{
  "num_hidden_layers": 17,
  "hidden_act": "swiglu",
  "norm": "layernorm",
  "qk_norm": false,
  "bias": "none",
  "init_std_up": 0.0311,
  "learning_rate": 0.00173,
  "lr_head": 0.00519,
  "max_grad_norm": 1.0,
  "decay_shape": "linear",
  "max_seq_len": 1024,
  "doc_mask": true,
  "train_tokens": 281900000,
  "max_steps": 4302
}
MLP neurons of a small language model. Each row is named by its layer, matrix (gate and up: input weights) and neuron, and shows model dimensions 16-79. Each number is 200 + 20 x the weight over its row's rms, rounded and kept within 0 to 999. A neuron's up and down rows have the sign that makes its largest values positive.
After each neuron's rows, "fires on" lists the tokens most often at its 100 highest values on Wikipedia text that the model never trained on. A number after a token or word is its count.

L5.gate174,162,211,202,183,206,226,193,197,214,189,220,198,221,212,251,174,190,178,208,223,197,232,222,202,211,197,188,208,181,200,197,231,197,172,232,175,233,186,180,190,222,188,188,160,211,188,195,252,196,214,173,203,179,204,196,218,196,177,198,213,218,203,195,212
L5.up174,195,227,188,176,239,196,203,198,205,163,202,203,194,209,211,187,201,222,169,171,214,203,221,178,202,206,215,150,182,240,201,242,189,181,218,179,213,197,174,188,192,209,208,219,204,178,156,210,224,196,200,182,205,161,231,225,178,194,195,204,201,214,170,235
fires on: "a" 35, "o" 11, "ja" 8, "án" 6

L8.gate8,217,184,220,227,224,181,189,197,185,192,177,214,192,170,191,198,210,195,191,236,181,201,232,187,234,185,205,169,187,159,186,203,248,237,235,217,199,188,175,203,191,200,222,185,195,185,227,205,176,207,207,217,213,207,166,205,224,198,212,189,219,186,200,201
L8.up8,219,150,214,231,189,195,200,229,214,190,236,228,174,186,150,186,187,225,205,172,190,202,203,192,182,205,229,158,216,200,175,169,228,223,150,206,196,190,222,181,192,188,204,196,187,217,195,191,216,208,201,169,219,240,207,226,200,195,206,203,189,172,185,203
fires on: "-" 19, ")" 18, "," 14, " of" 9, "." 6, ";" 5

L12.gate245,228,236,215,200,218,256,152,194,202,190,206,188,189,167,193,230,170,200,208,218,196,187,217,234,201,227,164,198,208,180,203,200,176,215,202,182,212,223,208,239,195,227,213,201,202,186,206,179,161,173,223,205,158,167,228,197,208,180,230,197,167,213,184,184
L12.up245,197,206,210,208,205,185,185,224,192,193,177,202,172,213,224,212,203,200,190,208,220,192,214,170,194,215,222,199,185,172,214,193,193,202,200,202,189,225,192,215,187,183,217,197,194,208,223,175,215,202,230,188,196,183,198,169,175,174,190,182,206,200,216,222
fires on: "," 57, " but" 12, " is" 9, " and" 4, "ly" 4

L13.gate72,195,178,210,234,208,206,189,184,159,198,214,191,208,208,193,235,176,199,194,196,200,223,204,217,220,203,221,224,215,193,213,222,194,193,246,218,172,223,234,192,203,174,186,196,204,190,185,222,183,202,223,223,183,204,186,207,193,211,197,228,176,196,233,201
L13.up72,179,193,223,224,196,195,192,189,168,199,206,189,208,197,173,229,212,209,168,190,212,204,190,196,191,214,239,215,219,205,216,235,174,203,225,226,165,213,244,190,198,192,176,224,237,181,182,186,186,191,199,225,203,199,218,193,192,236,212,230,158,218,229,185
fires on: "." 53, " John" 12, " James" 7, " William" 6

L7.gate102,228,169,161,198,190,233,221,227,220,208,197,234,212,210,207,210,202,205,176,168,220,218,157,185,172,189,191,204,182,167,199,207,217,175,255,218,206,179,205,222,167,173,169,191,237,206,194,196,220,191,222,231,221,162,213,199,202,204,204,175,218,189,213,210
L7.up102,214,189,195,222,236,200,180,229,210,176,208,226,194,146,175,195,203,201,206,177,162,186,213,181,162,212,235,209,178,209,194,201,209,195,247,225,186,211,251,209,201,193,203,191,220,227,203,177,155,214,198,181,204,238,175,186,202,193,159,213,167,180,212,197
fires on: " the" 29, "s" 24, "-" 9, "y" 6, "_{" 5, " |" 4

L14.gate46,217,197,179,171,216,228,160,187,175,181,202,208,187,202,201,236,166,197,203,201,186,204,232,217,203,212,170,191,225,198,175,206,206,208,190,170,170,233,185,187,196,193,200,207,241,208,230,223,230,207,190,198,200,177,167,230,212,188,190,245,170,194,198,186
L14.up46,218,188,193,169,203,248,175,193,224,200,194,186,207,204,188,237,166,206,168,188,210,173,251,186,203,229,221,204,205,226,189,198,218,228,169,173,166,211,166,186,215,193,203,224,246,177,223,204,208,195,199,202,200,157,215,204,207,203,198,226,180,204,182,207
fires on: "-" 35, " |" 33, "|" 5, "dy" 5

L2.gate113,150,227,189,186,164,211,228,204,210,228,207,192,167,201,181,207,201,192,199,182,195,226,211,191,201,189,179,214,196,208,211,239,201,193,200,204,203,187,191,218,216,207,204,202,186,216,229,197,227,185,153,197,235,209,190,183,214,223,187,211,226,171,228,173
L2.up113,213,176,221,216,217,172,196,202,245,204,219,186,213,176,191,171,176,188,247,199,218,205,213,193,179,214,213,236,203,208,172,178,208,201,189,198,195,203,241,166,143,208,200,221,201,211,187,205,216,206,220,221,182,221,192,211,183,218,134,213,186,214,181,175
fires on: " with" 34, " of" 31, " in" 18, "," 4

L3.gate73,186,214,208,213,206,216,200,200,181,192,199,211,212,203,186,178,204,196,188,175,178,178,176,177,214,199,188,204,193,240,132,187,197,212,208,232,187,174,225,197,184,189,190,184,175,211,229,207,222,198,221,180,160,214,187,220,216,185,225,175,208,221,172,199
L3.up73,223,195,155,212,170,183,238,222,194,158,218,239,152,148,206,188,175,195,197,209,240,177,198,187,197,186,191,214,213,236,179,207,180,169,156,219,223,195,214,214,158,195,168,191,204,188,228,204,211,206,201,195,208,173,223,209,205,168,210,190,204,195,209,173
fires on: "s" 45, "d" 30, "-" 8, "t" 7, "y" 6

L14.gate110,222,160,192,212,188,221,229,225,198,187,193,219,204,202,201,199,203,209,181,202,184,198,198,139,200,208,164,183,207,173,215,194,218,209,207,190,219,187,179,172,182,167,193,200,207,229,225,188,171,169,192,167,195,194,174,229,265,183,203,213,219,211,219,188
L14.up110,210,177,226,189,206,244,227,192,204,171,217,203,217,227,213,212,196,198,211,208,235,198,183,176,193,203,167,187,209,179,199,199,219,220,250,201,192,212,222,197,188,157,209,185,222,217,209,164,196,197,196,196,181,222,214,224,216,161,181,191,221,227,207,195
fires on: " to" 61, " by" 12, " and" 4

L6.gate151,207,189,207,184,206,200,211,199,198,172,197,187,209,233,234,223,192,206,175,185,238,159,147,191,187,207,201,229,209,209,190,189,156,198,191,205,221,200,252,221,200,217,184,217,214,209,188,185,152,218,175,236,184,197,199,213,194,196,183,198,156,210,192,206
L6.up151,191,175,175,190,162,207,198,196,203,179,195,221,189,214,189,222,226,197,238,195,218,196,205,206,194,190,220,232,206,203,189,191,190,208,212,244,159,215,214,218,204,216,196,202,183,210,209,190,197,188,211,193,219,198,194,178,204,198,165,195,224,179,204,181
fires on: " and" 51, "s" 14, " |" 8, " &" 6, "st" 6

L5.gate163,186,178,183,196,226,187,171,210,223,241,208,237,195,211,181,205,193,221,189,185,189,212,175,209,193,201,204,242,196,183,192,192,192,184,182,189,223,170,216,205,201,161,206,179,235,187,221,195,200,193,224,185,221,176,193,191,242,192,168,232,187,168,227,196
L5.up163,201,224,194,162,205,196,193,209,191,216,179,224,175,179,177,200,189,223,238,204,195,212,187,180,163,211,193,188,197,196,177,176,177,155,187,232,205,164,185,211,209,177,215,221,201,179,211,184,209,214,235,206,202,197,170,189,231,189,200,234,214,178,155,225
fires on: " |" 31, " held" 8, "ed" 6, " published" 5, " work" 4

L14.gate18,200,216,240,177,218,220,190,210,208,225,181,222,201,247,194,204,198,187,214,169,172,223,223,207,204,153,225,175,218,196,192,191,194,166,180,191,188,206,175,195,194,209,245,175,193,228,210,199,187,196,208,178,222,192,199,213,190,186,218,238,214,234,207,205
L14.up18,217,198,229,204,180,226,182,190,179,219,197,216,215,164,202,200,190,216,240,176,205,202,238,199,200,187,177,188,194,189,230,177,222,203,190,207,239,223,231,244,186,209,203,167,170,190,175,203,198,234,204,197,214,188,246,177,233,184,190,205,211,200,156,174
fires on: "," 26, ":" 12, ";" 6, " 3" 4, " 14" 4, " 8" 4

L13.gate43,184,202,216,205,210,207,188,183,208,169,188,196,208,240,192,178,209,208,203,210,214,170,183,235,205,186,229,237,194,180,173,213,175,211,206,197,171,205,180,218,187,216,151,199,216,212,243,206,189,205,211,214,188,194,176,182,188,191,205,200,194,181,182,203
L13.up43,187,181,179,201,189,203,191,188,216,158,175,180,218,224,178,175,206,210,196,195,234,165,207,229,198,170,223,211,230,174,194,188,170,190,173,194,179,214,174,222,178,204,186,201,196,198,198,210,187,195,199,233,185,194,200,210,177,197,206,199,216,211,186,212
fires on: "s" 26, "-" 23, "e" 10

L5.gate199,216,205,182,215,169,225,201,216,209,183,166,214,213,203,180,224,222,228,186,185,214,188,171,185,187,222,180,238,198,161,179,199,197,162,248,231,192,201,192,208,199,196,188,211,202,184,191,194,199,218,198,199,204,205,164,177,187,217,230,197,192,194,178,192
L5.up199,178,203,200,210,202,202,207,231,205,199,172,255,209,211,180,222,213,225,207,176,218,207,201,201,217,197,198,232,176,209,172,193,208,164,235,214,174,191,200,203,206,196,164,210,205,195,174,201,209,184,203,193,197,188,176,197,191,211,201,173,228,144,169,203
fires on: "s" 47, ":" 16, " |" 8, ";" 6

L14.gate9,199,206,229,167,213,220,197,204,219,188,198,169,211,225,225,224,193,189,201,214,216,200,198,216,205,196,186,203,233,203,162,230,211,199,241,163,167,205,188,166,188,201,180,180,202,216,169,190,206,185,208,159,194,215,205,209,196,140,189,209,184,221,167,185
L14.up9,210,186,223,160,219,197,179,207,218,192,163,159,214,219,204,213,214,185,187,206,218,164,184,216,190,188,160,232,224,209,179,222,192,190,212,180,196,190,192,174,162,208,192,217,230,213,164,178,160,187,215,169,207,189,227,217,176,175,204,206,191,206,178,188
fires on: " and" 56, "," 31

L7.gate35,177,169,215,237,202,188,180,189,214,211,168,212,212,214,181,206,231,213,198,225,213,202,194,183,188,191,222,239,190,175,184,195,231,197,226,183,206,220,218,185,216,207,197,176,187,225,197,187,198,172,215,207,212,172,209,199,205,231,186,211,211,208,194,153
L7.up35,189,174,197,190,208,190,195,208,228,213,204,173,157,196,183,225,224,160,201,223,196,191,232,212,197,192,227,212,210,199,176,188,227,254,157,189,229,175,165,211,221,253,195,204,193,226,227,167,190,222,181,201,212,182,207,179,176,222,203,212,201,198,241,179
fires on: "ed" 21, "s" 13, " Later" 6, " later" 6, "ing" 5, " early" 5

L5.gate38,196,154,193,175,194,194,233,231,215,200,189,189,188,205,164,205,177,209,187,211,215,203,185,223,170,200,198,200,152,193,195,206,193,192,200,218,240,207,206,218,208,204,224,203,225,192,214,191,247,223,197,200,191,194,204,183,221,225,193,229,190,202,231,200
L5.up38,199,211,215,175,164,242,205,212,209,164,208,176,232,230,158,186,166,226,201,204,211,186,228,201,200,200,172,213,195,187,204,217,163,197,189,220,186,187,135,191,188,201,207,218,219,209,227,197,229,227,212,194,173,184,177,196,186,173,162,204,200,167,209,197
fires on: " |" 95

L8.gate173,199,244,219,201,210,250,206,187,223,165,186,197,149,189,244,202,212,185,222,153,236,214,193,180,191,216,210,199,181,202,184,262,174,184,185,175,225,217,179,160,227,199,188,186,178,176,185,215,199,210,195,198,166,214,246,194,212,186,211,194,209,186,179,199
L8.up173,186,180,180,173,216,171,193,173,210,195,171,216,194,174,206,209,212,176,220,199,228,176,155,204,202,215,229,191,197,170,186,216,192,206,217,201,203,213,204,192,246,193,202,191,188,234,219,218,212,186,185,249,223,185,201,177,202,166,225,195,213,193,199,152
fires on: "s" 80, "'" 13

L6.gate100,194,242,198,202,231,204,193,242,213,200,211,225,178,160,189,201,178,192,181,176,229,204,210,176,191,208,182,191,188,167,199,238,195,192,208,207,203,171,228,191,197,200,204,220,229,204,208,225,222,202,211,169,216,200,208,208,219,211,205,165,207,192,226,221
L6.up100,200,209,195,200,217,200,208,209,180,165,225,212,256,209,188,192,206,215,183,193,175,203,170,191,203,187,269,247,165,187,159,205,186,201,194,225,215,212,191,225,213,168,218,195,185,211,205,214,212,220,190,224,169,196,194,203,205,203,177,208,190,208,220,181
fires on: "s" 78, " of" 7

L8.gate236,235,205,164,189,197,248,156,197,187,200,223,184,192,176,191,186,192,207,209,215,209,184,164,207,206,231,198,182,185,198,182,224,171,179,222,204,203,176,155,180,187,250,195,189,199,195,200,204,191,213,180,185,193,213,210,226,182,158,174,195,205,225,195,208
L8.up236,219,225,227,250,188,206,209,206,219,184,220,228,178,205,234,210,233,203,234,229,204,210,262,187,164,171,178,211,199,198,190,163,228,191,181,201,229,216,207,213,214,213,199,211,196,214,229,194,191,201,212,225,187,203,148,204,193,172,189,204,209,187,192,192
fires on: "," 36, " as" 18, "." 15, ";" 6, " (" 5

L5.gate193,256,205,220,198,217,194,162,210,172,187,147,198,201,217,224,222,196,192,210,206,197,190,187,185,194,207,192,179,205,164,201,178,215,233,183,216,198,224,204,226,205,247,191,189,197,206,227,195,176,184,225,209,166,183,220,160,230,157,219,174,195,229,181,191
L5.up193,183,194,207,177,184,222,192,206,184,179,202,185,225,179,224,223,188,174,179,201,196,178,223,188,180,218,175,227,206,192,187,177,185,172,175,187,209,215,180,219,192,205,196,183,193,217,174,219,213,216,204,164,208,151,235,206,207,157,231,193,181,155,193,181
fires on: "," 43, "ly" 28, " and" 23, "ally" 4

L6.gate224,227,185,201,210,207,222,191,188,205,204,200,178,167,198,193,181,201,211,218,241,215,192,215,215,171,190,211,169,187,194,213,213,213,224,194,207,212,182,201,204,184,187,185,207,169,231,186,185,184,226,184,215,193,206,146,206,221,193,182,202,209,198,201,160
L6.up224,206,226,233,207,195,219,186,177,181,183,213,184,203,216,205,182,209,208,225,218,208,206,203,192,183,224,208,186,192,207,169,207,199,208,215,189,171,196,186,206,227,177,194,234,233,191,210,201,185,208,219,205,184,219,208,183,202,185,229,182,219,169,193,224
fires on: ")" 38, " of" 23, "." 13, "," 9, " |" 5

L9.gate116,202,212,216,218,227,186,160,215,206,211,175,178,182,182,177,216,212,173,211,214,223,186,176,217,204,204,184,222,205,188,165,201,193,174,225,229,181,205,189,187,210,220,257,172,196,203,225,213,211,225,221,220,228,193,227,222,210,193,193,227,221,182,180,194
L9.up116,223,199,181,229,201,212,190,173,201,183,212,206,172,160,231,199,180,180,253,223,213,203,223,213,182,211,198,155,233,171,209,210,208,202,231,188,201,222,214,166,170,222,208,183,205,178,178,235,215,222,167,225,200,190,192,192,230,189,193,212,218,190,202,166
fires on: "." 60, "," 17, "\n" 8, " |" 5

L8.gate44,181,198,218,206,189,208,197,202,223,164,221,223,205,238,223,197,192,219,178,206,183,205,250,200,176,187,211,194,213,176,188,202,236,212,207,207,168,206,182,207,166,210,211,205,147,220,193,202,231,212,183,163,174,226,162,201,188,192,199,212,219,176,167,208
L8.up44,207,183,208,173,185,215,181,201,243,196,179,200,181,252,197,199,201,194,217,214,174,175,216,191,210,167,193,199,204,175,159,195,218,197,212,208,188,177,208,225,179,213,185,235,169,214,213,169,218,177,224,164,199,180,180,226,197,206,207,203,220,198,193,168
fires on: "-" 28, ")" 15, "\n" 9, " (" 6, " 16" 4

L13.gate9,182,246,212,191,200,176,200,191,210,189,190,168,197,207,196,179,192,185,211,211,225,185,253,187,248,210,214,218,170,224,212,177,200,215,162,193,163,185,203,186,203,177,206,184,180,221,200,183,215,155,190,206,201,225,192,213,200,205,222,217,190,191,164,210
L13.up9,220,232,218,218,199,193,211,194,189,216,183,193,200,216,236,223,200,191,206,226,222,202,200,197,160,205,210,206,232,201,160,202,167,201,203,233,193,222,227,173,254,197,180,206,212,216,226,196,214,196,266,204,192,212,196,176,174,176,217,198,213,207,190,239
fires on: "born" 39, "," 15, " (18" 8, " born" 6, " 17" 5, "." 4

L14.gate23,214,228,188,202,242,199,151,206,180,232,182,234,167,190,187,171,216,205,189,211,241,181,199,204,219,215,214,196,181,186,190,172,225,166,205,205,177,186,196,212,196,184,195,186,173,227,219,216,180,225,195,215,208,187,185,184,219,228,189,186,209,205,213,174
L14.up23,161,231,182,206,197,216,198,180,175,210,210,236,220,205,213,207,211,197,202,203,213,240,170,202,206,209,202,218,187,213,164,186,216,175,204,220,197,200,229,214,208,171,210,152,187,181,204,230,217,199,192,228,195,184,196,178,228,218,168,211,183,211,221,174
fires on: " |" 39, " of" 13, " about" 8, " than" 8, " over" 8, ":" 7

L7.gate190,206,205,183,231,180,200,232,209,235,220,202,203,229,175,192,215,210,189,177,207,198,163,186,189,205,217,202,229,163,157,166,184,223,204,195,198,213,218,182,203,164,221,202,193,203,215,263,179,194,212,203,209,190,186,166,180,207,177,207,215,207,193,164,193
L7.up190,262,158,206,209,168,204,237,218,211,185,191,191,178,189,253,206,194,205,200,171,203,184,221,177,194,201,193,212,228,199,181,198,206,204,194,197,216,158,208,213,218,219,184,218,185,217,191,227,218,220,180,170,194,177,201,207,181,205,162,171,216,185,242,169
fires on: "ed" 33, "s" 14, "d" 10, "es" 7, "ing" 4

L6.gate47,210,193,206,195,221,187,187,194,235,195,201,183,251,227,185,186,210,220,152,182,212,153,207,184,183,217,196,195,176,168,186,220,183,207,197,208,213,179,138,196,209,208,206,222,208,211,232,192,219,201,198,209,175,173,185,206,184,193,210,166,189,226,200,202
L6.up47,188,186,164,221,235,200,213,178,186,180,202,185,215,184,225,234,182,205,188,186,218,203,192,171,220,163,195,224,182,193,191,209,200,210,170,206,223,193,202,228,223,174,204,199,195,215,214,178,210,205,204,205,190,181,194,187,190,211,158,182,195,169,209,192
fires on: "s" 41, "e" 8, " |" 6, "\\" 5, "es" 4, "-" 4

L5.gate66,220,188,215,187,185,195,207,204,198,201,193,212,212,195,167,174,213,243,201,190,203,177,200,225,176,210,209,195,184,185,189,200,205,174,184,164,178,171,220,211,183,239,225,175,221,186,200,196,182,219,174,172,207,218,176,176,210,213,218,177,211,205,243,193
L5.up66,216,228,184,185,154,187,190,194,178,205,208,227,239,204,218,210,202,204,168,193,197,207,195,184,215,179,227,198,191,185,203,187,198,202,204,223,189,197,216,216,173,182,249,170,195,198,205,176,193,197,192,201,173,202,167,238,182,205,198,189,211,217,200,189
fires on: "s" 78, " |" 16, "er" 4

L12.gate138,188,180,210,198,236,228,190,215,201,204,172,206,213,197,225,181,206,247,218,196,200,179,198,222,202,213,191,210,208,177,211,206,191,188,207,176,194,210,209,250,162,210,204,207,201,192,215,169,202,179,213,191,189,201,194,194,183,195,175,186,173,215,225,219
L12.up138,177,189,209,182,222,206,223,218,192,209,161,176,197,227,200,248,200,193,187,207,187,195,235,186,194,187,173,260,222,200,178,197,169,186,200,198,197,191,222,187,215,186,214,197,216,185,213,196,174,186,224,194,212,158,193,130,188,193,205,203,178,196,214,208
fires on: " and" 33, "," 13, " well" 11, " &" 6, " the" 4, "." 4

L12.gate71,190,205,204,169,224,190,188,163,196,187,173,236,165,204,237,204,221,201,192,182,207,223,167,208,179,163,239,233,217,207,180,237,211,200,242,214,225,192,217,187,197,153,173,209,190,217,202,227,175,186,207,210,184,215,208,188,202,189,218,178,179,197,176,203
L12.up71,201,184,191,193,204,181,201,218,211,216,169,194,177,211,140,246,203,176,195,212,226,185,203,241,212,206,227,212,179,169,226,194,190,206,179,214,211,204,206,244,212,226,207,190,206,196,210,185,200,191,199,216,173,164,182,179,215,203,202,215,224,213,213,197
fires on: "s" 70, "S" 20

L5.gate143,227,199,184,180,202,163,181,224,237,238,223,231,183,205,166,204,197,184,162,188,218,191,153,209,212,201,200,195,195,215,197,215,172,210,164,214,225,200,211,213,227,204,204,221,185,190,218,187,233,245,194,222,202,194,237,217,206,193,202,225,208,213,210,216
L5.up143,188,177,199,182,195,176,204,210,213,216,207,203,159,225,198,196,215,134,207,204,203,231,195,213,233,193,188,209,192,203,184,201,198,212,184,221,168,211,219,204,221,186,177,184,169,213,245,201,203,214,239,223,185,209,205,175,202,186,193,198,203,188,243,196
fires on: "s" 64, ";" 11, "d" 8, " |" 8, "st" 4

L3.gate46,184,228,194,202,167,183,232,213,229,211,192,197,176,215,192,214,207,199,170,188,174,223,203,223,245,196,160,239,183,201,194,199,180,191,199,176,172,214,238,177,234,213,237,203,163,208,223,165,229,177,161,212,187,193,141,229,190,218,187,241,180,202,237,201
L3.up46,176,209,241,230,173,198,213,206,219,236,215,175,192,195,202,211,200,209,205,223,233,202,183,190,180,178,232,182,208,185,212,228,170,194,200,228,166,202,234,157,212,157,206,192,244,183,174,200,179,185,254,218,210,232,206,202,211,202,209,191,201,183,193,177
fires on: "." 96, "," 4

L2.gate177,177,174,214,212,208,193,159,208,179,181,213,185,210,219,211,190,204,191,212,220,202,203,245,216,225,188,233,225,219,172,195,188,209,221,225,168,196,207,199,202,189,202,201,218,154,193,223,199,178,191,188,219,176,188,175,199,178,191,213,221,218,205,238,167
L2.up177,190,168,221,211,195,192,164,232,193,187,212,195,184,201,192,205,208,187,200,226,210,192,246,216,216,167,202,214,224,196,196,188,213,202,215,188,189,217,179,209,211,198,197,239,169,209,197,190,190,196,187,221,203,186,175,234,192,197,197,225,202,223,214,169
fires on: ":" 38, "," 18, "-" 11, "\n" 10, " the" 6

L9.gate61,204,170,214,168,196,190,198,132,198,236,187,220,185,174,208,189,211,197,187,195,201,212,192,202,170,182,224,200,215,245,209,193,240,180,203,177,204,189,245,236,193,232,201,197,206,198,193,204,168,197,166,198,212,237,219,194,206,240,204,176,186,204,173,205
L9.up61,204,190,200,208,198,197,174,157,184,222,180,208,207,196,245,196,226,199,191,215,211,171,203,194,179,178,178,183,244,166,206,214,206,203,189,182,216,199,229,175,188,202,224,193,206,181,176,191,190,145,197,214,197,203,211,213,196,165,214,221,214,241,165,182
fires on: " |" 40, "200" 7, "5" 4, "-" 4

L5.gate123,187,189,197,204,218,226,195,202,180,224,185,200,186,183,175,174,219,202,237,206,187,200,216,175,204,203,194,175,205,241,220,187,203,169,171,187,249,180,184,192,224,185,187,171,169,208,214,235,215,203,183,171,217,238,185,202,198,191,192,230,213,201,218,209
L5.up123,209,187,208,211,174,215,202,202,214,185,215,186,206,212,223,202,202,199,179,198,199,190,162,194,210,225,167,183,196,200,148,212,167,193,218,230,185,212,187,189,207,201,218,243,209,189,222,194,199,177,179,195,188,207,184,206,217,207,226,184,182,213,190,212
fires on: " of" 56, "," 20, " (" 14, " in" 7

L7.gate96,213,160,216,200,196,209,183,196,182,194,203,242,175,202,209,213,215,233,217,201,228,207,188,193,201,181,215,176,202,222,203,243,210,169,211,203,206,159,263,207,197,217,175,208,204,211,186,199,188,210,176,197,195,211,201,192,199,227,187,217,215,196,190,172
L7.up96,216,186,165,177,174,209,199,184,214,195,196,212,213,212,243,206,209,239,236,171,208,173,213,214,199,175,175,204,232,226,210,171,203,182,216,190,216,189,235,217,211,184,217,203,200,198,165,177,200,196,203,210,190,224,196,242,208,187,204,193,211,176,200,195
fires on: " |" 52, ":" 24, " –" 6

L6.gate74,187,183,214,230,185,213,223,220,194,234,194,192,195,210,145,224,214,189,170,222,167,202,203,207,193,213,205,173,199,153,187,202,233,222,204,213,208,196,227,187,208,191,176,199,211,224,235,198,180,208,227,171,214,196,177,153,239,210,196,250,217,190,232,188
L6.up74,181,156,203,189,194,210,186,229,210,195,171,207,185,199,171,227,206,200,186,198,209,188,174,201,189,218,215,188,216,163,214,238,207,220,225,212,218,203,204,203,202,188,211,190,222,207,153,206,212,187,205,177,221,174,233,184,195,202,193,168,210,196,224,208
fires on: " and" 91, "," 8

L12.gate143,201,211,225,162,221,186,194,191,181,194,184,158,179,195,215,202,186,201,232,218,176,169,189,177,196,198,186,182,213,195,235,189,174,197,210,210,188,168,191,176,192,197,234,222,219,172,213,214,196,194,238,213,207,196,196,188,194,207,235,218,228,235,236,184
L12.up143,231,182,239,227,197,169,199,185,217,190,214,175,202,164,183,206,189,195,221,211,203,208,200,189,213,229,187,200,226,209,185,203,199,225,172,208,204,212,199,196,220,195,202,187,226,198,146,186,208,179,222,187,216,226,209,186,229,170,217,152,171,188,160,191
fires on: ";" 53, "," 25, ");" 17, " |" 4

L7.gate77,173,233,196,217,199,222,199,236,203,174,223,178,188,223,204,173,214,206,176,198,177,192,189,202,234,183,184,187,201,224,152,189,169,179,186,168,222,190,185,196,193,254,200,219,186,195,209,198,229,207,199,204,175,206,208,213,198,207,239,214,185,189,200,212
L7.up77,219,171,229,219,206,183,223,199,214,208,225,170,184,149,190,198,205,211,184,230,209,178,231,216,197,195,208,201,184,203,203,187,219,255,194,221,219,245,180,210,224,211,202,210,193,203,218,191,194,226,183,189,160,223,163,173,237,162,157,175,201,207,201,187
fires on: " (" 32, " of" 9, "\"" 8, "," 7, "es" 6, "'" 5

L5.gate201,143,222,165,208,250,245,212,214,181,191,212,213,259,170,226,194,197,197,175,203,227,191,207,196,237,164,201,226,186,234,185,237,171,199,190,205,175,193,193,192,189,197,193,198,194,174,176,173,218,170,203,208,204,190,201,230,221,195,174,226,229,214,215,204
L5.up201,193,217,174,198,179,225,211,180,185,153,196,240,180,243,219,209,209,193,235,201,199,192,216,223,200,200,229,179,202,204,218,213,193,150,231,183,169,172,219,202,196,209,200,221,160,196,164,213,202,216,203,197,186,178,182,183,178,233,198,185,179,208,200,220
fires on: "a" 34, "ra" 8, "da" 7, "o" 5, "va" 4

L9.gate235,203,179,212,197,199,210,213,182,184,191,189,188,162,156,220,183,200,209,199,207,198,211,189,153,225,183,178,242,201,187,232,211,211,215,237,200,222,195,172,192,185,215,234,209,202,192,175,229,178,200,220,199,235,235,194,172,210,166,214,157,191,220,224,185
L9.up235,226,191,190,171,206,188,209,199,187,202,211,225,193,178,174,184,231,171,193,175,205,219,168,211,155,203,192,185,221,187,188,184,198,181,211,195,221,151,206,222,224,182,211,236,220,200,185,182,193,196,195,230,250,197,197,194,183,202,237,196,211,207,188,187
fires on: " in" 41, " during" 13, " on" 11, " the" 6, " In" 5

L8.gate170,171,192,179,180,209,223,204,190,199,201,212,220,183,221,186,255,175,189,199,182,190,192,191,218,178,174,223,216,198,154,147,181,202,210,179,179,196,191,199,226,174,223,167,182,165,226,227,172,224,180,244,201,204,193,219,170,188,164,223,171,201,194,211,184
L8.up170,201,160,203,191,216,180,199,180,218,216,179,215,180,211,178,233,204,214,216,195,166,216,210,203,210,188,186,212,214,217,186,210,225,210,180,197,177,197,236,196,216,215,237,203,208,195,206,177,200,180,217,201,223,196,203,145,223,171,201,207,204,189,225,172
fires on: " and" 75, "," 6, " w" 5, " or" 5

L13.gate8,243,214,205,189,181,238,221,185,190,187,211,188,208,225,224,237,182,172,228,198,202,167,203,177,202,203,192,186,219,181,161,185,199,182,198,177,171,191,219,187,170,230,216,174,223,212,216,196,202,204,196,220,203,196,174,213,226,197,192,196,166,207,205,172
L13.up8,211,224,188,170,168,222,210,207,204,199,197,194,208,219,212,229,211,203,188,194,174,170,181,210,217,195,189,185,211,200,146,210,200,173,182,180,171,218,182,185,159,221,233,206,215,197,212,172,216,222,211,242,211,199,171,216,195,205,215,198,182,213,212,178
fires on: " |" 60, "-" 21, ";" 5, ":" 5

L13.gate37,206,222,180,191,197,201,208,180,202,187,215,241,205,207,206,205,211,202,237,192,161,179,227,192,183,175,228,190,240,195,196,209,213,183,219,176,206,181,210,189,236,174,162,208,203,182,188,219,183,211,193,186,177,186,192,221,244,204,188,193,213,214,233,186
L13.up37,211,221,160,178,193,180,203,227,226,200,180,245,199,199,211,214,210,217,218,180,202,188,196,154,184,182,166,188,216,190,206,193,196,179,217,185,224,194,190,190,220,193,175,229,236,190,191,206,232,192,170,229,199,180,204,248,225,224,196,159,190,218,225,200
fires on: " to" 30, " for" 13, " would" 5, " Zach" 4, " Audrey" 4